Weights of a small transformer language model: 38.2M parameters, 651M tokens.
MLP neurons of a small language model. Each row is named by its layer, matrix (up: input weights) and neuron, and shows model dimensions 330-425. Each number is 500 + 40 x the weight over its row's rms, rounded and kept within 0 to 999. Numbers have three digits each.
A block is one neuron, or neurons of one layer that tend to fire together. After each block is what it responds to, as a language model described it from the Wikipedia text at the highest values.

L5.up187:474527506467535500471561463480457450604556500492454471467521562506502585537521455518423505565391476431442483592501442550514435481525522521493454503540484514470444463514503555445429462405470548499485585518470527484463498452503573462461526495468502560484490498528521456533485529510499443440
L5.up240:511513581547426527474500506423500489543484498481447538562543548494521478584464524509514491545497377438499562557545555453504513424466508572495477474511505530425414627529501460437500467523496460568505497520508517568522535368525498505496498550569452492573497546516486435582492465499523437565
L5.up515:556526477582508509472489546455539511495454465517400492542516502518517551660527470527552563478534503555500460499505451487549542560483545557481496429468452544392525504511484410496493550470485455523436488564532549461490483546491451515486506466568435527463462518420511500566547379499505463552
L5.up675:483500505563495490479523509461507480506497501513613469500531519430557523515459492417474540471510515506486523488483465481481505451488525557475496456506517521498494518524530501569514531515544496507491439497537466473491493552547486524491495571531527502501452531526476497442520449541504549544
L5.up728:490517538529542540491542474526488503543482496479514507593463581504475454510474586426427508483503467455514546558443490535473554471477558466496485482507453506393480527511483486505430452490469503482527448550497529483478462481434497502489540583485482483479463532510453454545499550506495441534
L5.up997:509479480483484514484609457496494518482479503520574454473528568481501454480501461469465556506522491488493531535472464485500504490487547572482454505520490543466471518487479499582487555441488524551519537522537495519511455450470579535498503511497453482535559495460492588568455500535483523494
L5.up1593:422490474491567505503584460506468482528479438499502456472529548468557509543462513587531543500496471470482438564570471508533469540511491534478502500547493508538450545551561496544501596439548501465536494514497463470438518476480541502468491523480478528531430500501499577584538516483501459488
L5.up1651:547532492411564420447494525501446534528492576507534452551636554449495478495479535558494527522526505433487485469509527509536502490478500509499475564465501565473435490498492413467521470436562452462499533431533558522498505503508512468463586547518497571503518505512521480481510517441489476540
Responds to: Year-initial digit. The leading 1 of four-digit years, especially birth years after a month and day in biography openings, e.g. June 14, 1946; weaker on scattered tokens.

L2.up902:517478502499585473440506496506497545524439458494531533485511524526452500586431518548441516464488520525471432505519520466442473561488550456530472455523544489471504544479475467494545475552485459503511422535531463540411509483415473519571557596505563512504519495517565423463556460503481545471
L2.up1559:490478531513482436464546501457503471514518483496572564530530578537415548487466446452519489408473458504492540475431456418481498552407524465467500449573451558443474558499492421517485503531501515522477462508483538554500487494532464516557537493480602454440425583483545463550566496497499444522
Responds to: Leading digit 1. The digit 1 as the first digit of a number after a space, bracket or symbol, as in coordinates (120°14′), years (1981, 1930), dates and table counts.

L2.up1187:533462466466486502548471529489492516511490466529460505455503594515573503499489518515543574457471482532486541495575497499488491521481479509530495522529476581513453525480481494446564552557453509469540462495499413575549456549538443500548455482476518523513493504483500493473515512486499556562
L2.up2086:475542457459465458529502507572522502509496416585520513511510561485505457532453423525523493463461513455452484488520459472477478404531452549505535510451634518400545502515506478485534488501470502493501533499480484441570541495445536474506469544558462524475478444437504431501407511480507472526
Responds to: N-letter word pieces. Lone n or N tokens split off mid-word or starting a name, such as Con-n-aught, Semi-n-ary, N-antucket, and N-terminal; weaker on scattered other fragments.

L2.up1088:479548381543498590416443543427552493564532453424473464473453516459508461495492503494534523564512499438477513463468515580480583532566498514464538506562535551560504462445560505482473527554501528494482571567520426562501471522514475503451511472474506452576481560473485519515544468533430497531
L2.up1662:489550464472511483432458496481490453533505403502514422551495506537470498471464502546492494536427443466483510482531561532454487506491508564511500532545468540545502459441507493516454516538500522519459492545459502534527517536497466518395510483514521494474432482509495506528491495530445445516
Responds to: Table separators and word fragments. Slash separators in footballer career tables (Brentford / 8 / (0)), ft in height or elevation figures, and mid-word pieces of names and words (Bill-u, Wu, dia).

L3.up261:547597553486500551493539485454480519516520471527501496498493498500493532450485523449490493547501498542482481489435443582482462460517499569442456454498530510424528483471584432503443478478463443477464504516495472456461456457509487539521497513452569488558474468520520481493524522538397514489
L3.up1279:465500446534498532449502471507504542504519458530485466506487483443404515479480545414529519449415495515500453477472480511530464363472507479483493502493493564505590458527539494438491563547462552516527510526473421489520577549508527517464515559573489548465578546574480570496498465568442486452
L3.up1580:574477505543473517555442505544524552408522477472445491530443500503473522482455511509490528524540516434456454483545465561465431487548570428446486519516530426493498518505472533534472563587457485491523530492512417465514526498611521473530497493510471488512443499529486544557521484467453448539
L3.up1696:566499491454447498476522509509463512489519531479349562477428571426451549550511569475504452454510495553450476525535548430436531511545495493530498459539518480429492507415450447515438510519539538504472448505524526442471485576514540491583561561454506523554514563560554474509532553550533460475
Responds to: Year final digits. Final digit of a four-digit year, especially after "In" opening a sentence, as in In 201|2, in 200|7, 195|8; occasionally other name/term endings.

L3.up379:493535548491520494491489512505494461442432470531499496556430494495469480510519500508478552517527500526487506453414557507500498506509513499497466469521534627474514509437469521486480498522445479508547437427484480482553466519512522469490497566480477483534487505524509458530496468492454504491
L3.up867:513538469438524586489534491496478573492558468551535522524467492508458502491508438550595506551485478451435479429473540597468518474487517521461482456494542584440518457457506538500468512517463455457484539488446503572522497550508503520530502500494508471459461500509468462526444458481393426525
L3.up1205:535520412527483516499504504494496456486534500497518499487462468494472479513471475563566501543530510476502434515433449443488546509462507515460539515540558570506509457545532506509512569589530473578495466527485548520513503479483449560469489512498532479499521498477504465590476398547501417467
L3.up1253:448554503505477530480535505506519504483446482479525504486465562481441498562469464493483502494507475500424513514474560463477500551591457541441441510529521595486534519518525501508421487504446499577440537497562486494469506503582505512562492550444464484543482522444475510445507551557449467488
Responds to: Late sports-table number cells. The space or separator opening a numeric cell in later columns of sports stats tables, such as goals, totals or points; also coordinate digits.

L5.up628:492502448424508498523457507440450517505444453468416485527517474433518501524515539495602523455529467531471503515442581485500499487511568445483522484607416501517485512494541442510544492471530534488502505613516514535561493482458487473522466455574498554571536482522511452460522486562405504527
L5.up846:430532494560495536491495511510419497499570440461524486475488501486503508519485562460525483425466486548511497510491551560536464454506542445471479533606533515544476496471589439461513521500495546525476449525508436486554479518479528524506523490527479571462555472551483521538479448588459514438
L5.up921:511492518463513551465469524489397558503465448498479535480543462414485510526508587465469462490530543498453459486532530489473473459461545520450587535554399517499479485403494476533535509520490520468509423531449466559537508427509576545521524465536496560547586613523562510518521460566491489508
L5.up1227:527491414508494545455512466485452505514462488409457481500561491504544491491535464460480545433508413525485573515440556534511471474483538506445522531535466510525485506474467439493546441483509590440489468535463473523515438511459478498454487486531527576543522529465486464510519476519432503549
L5.up1543:471492535508495479548459484489545499510460520400505507536507550500461505468501560476557493454482474543468502503502593503552505512523510431506563470495493397494472473475556477451518481489482506398466523567532429468505480513474505431454550515464487498488523560537511504519469492571456448468
L5.up1566:472501484531446532457473502529547493566496505491450519508516458418551515528462484503532511415498479535533535471481517576467471535424518488461509493451422520567470519506502510491525481463502518462501487554559511502633507509535571510517512489537509522465494475475527474516474448496445520477
L5.up1996:423477500468533501551487501423451512496532489464481467457446505404482496544546496492523536459500542501522547516513553515531482428547532493458506553581457454516572548511538489519584473519452483477507459518514439500588529522436506531525462521515513507490540505533477453505485530538480497525
L5.up2068:472473462562579504527515564449469543566440545438471515517544497447500532463492535525544575462467557462490464453413523538501492435516541460477533452488389530482445453477507477507488562461485533438459526541533475481482526509491454513453470483540491457531514571536499517475481503546412446511
Responds to: Sentence-initial adverbial ends. Last token of a sentence-opening time or circumstance phrase before the main clause, e.g. year digit in "In 1859", "occasion", comma after "According to X".

L3.up56:475475483545525500551483517472484526463552419536516467570451579484413504547484467487555455549561463513506504465514523543533490485437496574450508488492548521436554497453633529514497542532467496473452463409484481433508529508501471497504557515519432548503421491491520498498427441463466413472
L3.up301:440636485482460511442502460501529459552460464475485539505528501518498496531442506496572584450425491508427493498454522560448462482539493546418457516557460540445497434462501469483380462552422521509486522485442430480549509480562443514501464508437511458486513496476496468548528501537503471558
L3.up1055:596556410475527477528498497520507498461541403552532390580456539495480464534472496508534554487515465483474533452481482541445491486491499454470567503474548475449509522529446499508463512467531549460536466470429548577495466518485525476531561500481487542497493441519514483411528467475431472450
L3.up1561:568521492445521517490559490465456494497474514502520523483490524534390478521480465460492516453481461453493551491462493488483500533481501499417493446497512525504565496490489516548446509455486499427422506507441430490501538486481517486508571520481544512488496533562456475540453521520525453517
Responds to: Prepositions and modals. Function words heading a following phrase, mainly at and to (at the end, selected to play), also modals can, would, may and during.

L5.up459:422482501446491478488512455475538486445528424502579475513552468500450471516480557512532519476508522537497510469533416501483522526498480533486447455544477531461529471508474466506559473451471523392509542468535446485531466549528497506590479508491505480533484466546566507477524504454515583451
L5.up857:532513472449483466497385486507544548484463565480519485478494480386484448540524493544540503533433473550457517520508501493475515539544495477484498515498526440470486475552535440510470546457476431530491481479418444511492445443430421522497573508440427475517462465504493450513535514530537540449
L5.up956:497522506473493429571504481476553481548531495510518484526537460537482471552494533547500457496473459476449497484468476478471473541516489545446496484502426502468542491509492449386502521517500415506573546449504460448487521559417473546487476535521500500471537518533457535504490484514471510449
L5.up962:476456407500499497510465460449507517553479449530523474477491507496448445567427514467456515556447438433519533467524536538522470506483504508508444498445539511489469523537541419534490387504479501499567468520501526502477491434458484433460473518449476537515476510537489477508486505519540553525
L5.up996:469532506410460522466543532495462441503442567547432394502519443554499471519508470521549477457506500568570495562553492489547495520557535610447496474465499541458559477518471451464409541513542471475417494465464434477455456476445513490493459501470472476587451527499539470492506509619506465522
L5.up1062:534466441479477523542542520466511520436531444588454440521496517520529513546448462539443532518585480458451464509547486505529468533527519546475464450493568468456530506495486499499498434485439416440527529545481460455498551440549487516514524539584479423510444469497473417485496507445504473546
L5.up1780:449508507423509449501523545476401512488501460463513498515528512571475508593499470577475481478416425449415511493538531510357498551462485548470471464442490515445484554487550463488490518540524457446574441471479454556495569549554531521431541468509495534458496485476563486465465464458462535489
L5.up1928:417549501494561468481523382472490524501483475488547467485549492434467479584542586522465539516467578482493530461467457439482510493467492491482510503554482594465483527524505447499504513509523409610505436520467487504419481464395524479519554523460521505510521505500499484508511504511469506515
Responds to: Stats-table cell separators. Separators (|, ;, /) right after a single-digit number in sports stats tables, as in "1 | 0", "0; 0"; weaker on scattered word pieces and numbers.

L2.up318:559530481451443548480479489501489426492511474452522577509448496408500524559485519531587484489477531473492463523461466493536487421464525510478434474504461525528542499464508516505534516540450566568566581458448493480562470443508517547567448415426531496526568579589460497516490461555436460558
L2.up913:468469439551501538490523435507505542514484471544554480470465444489494380540564502516472489420625507447488494542551558519545508460417491459507455536528522489499507584497536500470516488514516491534488510491551429462480454517503530511479558472504455450451551564510452569512488483554474361458
Responds to: Introductory time-phrase end. Comma ending a sentence-opening time phrase such as In June 1999, During the 19th century, As of 2022, plus final digits of years (200-8).

L5.up86:493539478472497504501489452470511498431453470485497462549495468531560492577452513488622515469480477512447446531470510590490421417486538560502481507540547576453564518505486516523538577515526433538515481490456449567521517428458494498518489527542573520483542467522456426514515482507478422542
L5.up1196:509538505480418457481457430506515441511485495509483517542481528500555486431530459550525498491509515528504530515428452481415443556454538566403476524552541520472538472508490520494542563452447516394545515488470470523562456555516486391497537582524501578531516458502546419498444462494473458598
L5.up1204:510500405452507507483556464518518477560449464519502480538508520548484521529478457496436512417504493554457529522477465523540414441469543461469594483479496534521588523473500530496566481498420500442494417531536493497523501496544505450473547528527519565514547503561465446463429512534478492619
L5.up1252:432521476542483543518514508496538518505451547511475493608500522504488469548500485560491486556511530452490487476511450446518517440496514536542530468457510517435603477512495533465547381609474529451542485529482590502525485490512499535517527530594483491474501477529516547513534474540473482474
L5.up1451:453525503469506537512500467486474498472473453468520482517455526508477461540495462518565476490428466495517522538506492481452511565474486515491490578457526487516534499512550554520418534454481429443484522500548520520515568480567486485499522518474519529528467517499494498462533472482488428457
L5.up1818:440516511546492510497479520536394546562474458518466450568473463466525578541465516493526497503463453494438476518507500486439459504438480473476496449545444521408542541537527479426565458504542451463547451503511475531493514451479463602509538569495515549512504500468443470514573481503442517589
L5.up1986:478513439542416486457494480521507444522501470533452530549539493523472518489478518487510559490483577436424446492478439494417537508480526507445538475512518522494543566600489485469531538508496420465557515515473482476497565515506523479510436567574513481496436538482465425514506450506459546516
L5.up1990:516524474467407489497542507519469494511453521480458471452486548528436545499500482482563489510495474501478560532526540516481486481491523502466525540500512474463498512577466527510502543456462493489475540593462447494567550493513555516392467573566489455483503491431472499521451507516534500475
Responds to: Preposition "at" and split word-starts. Mostly the preposition at (professor at, taught at, Young at Fifty, at Yankee Stadium), plus odd first fragments of split words such as at-mosphere, N-evertheless, T-ulsa.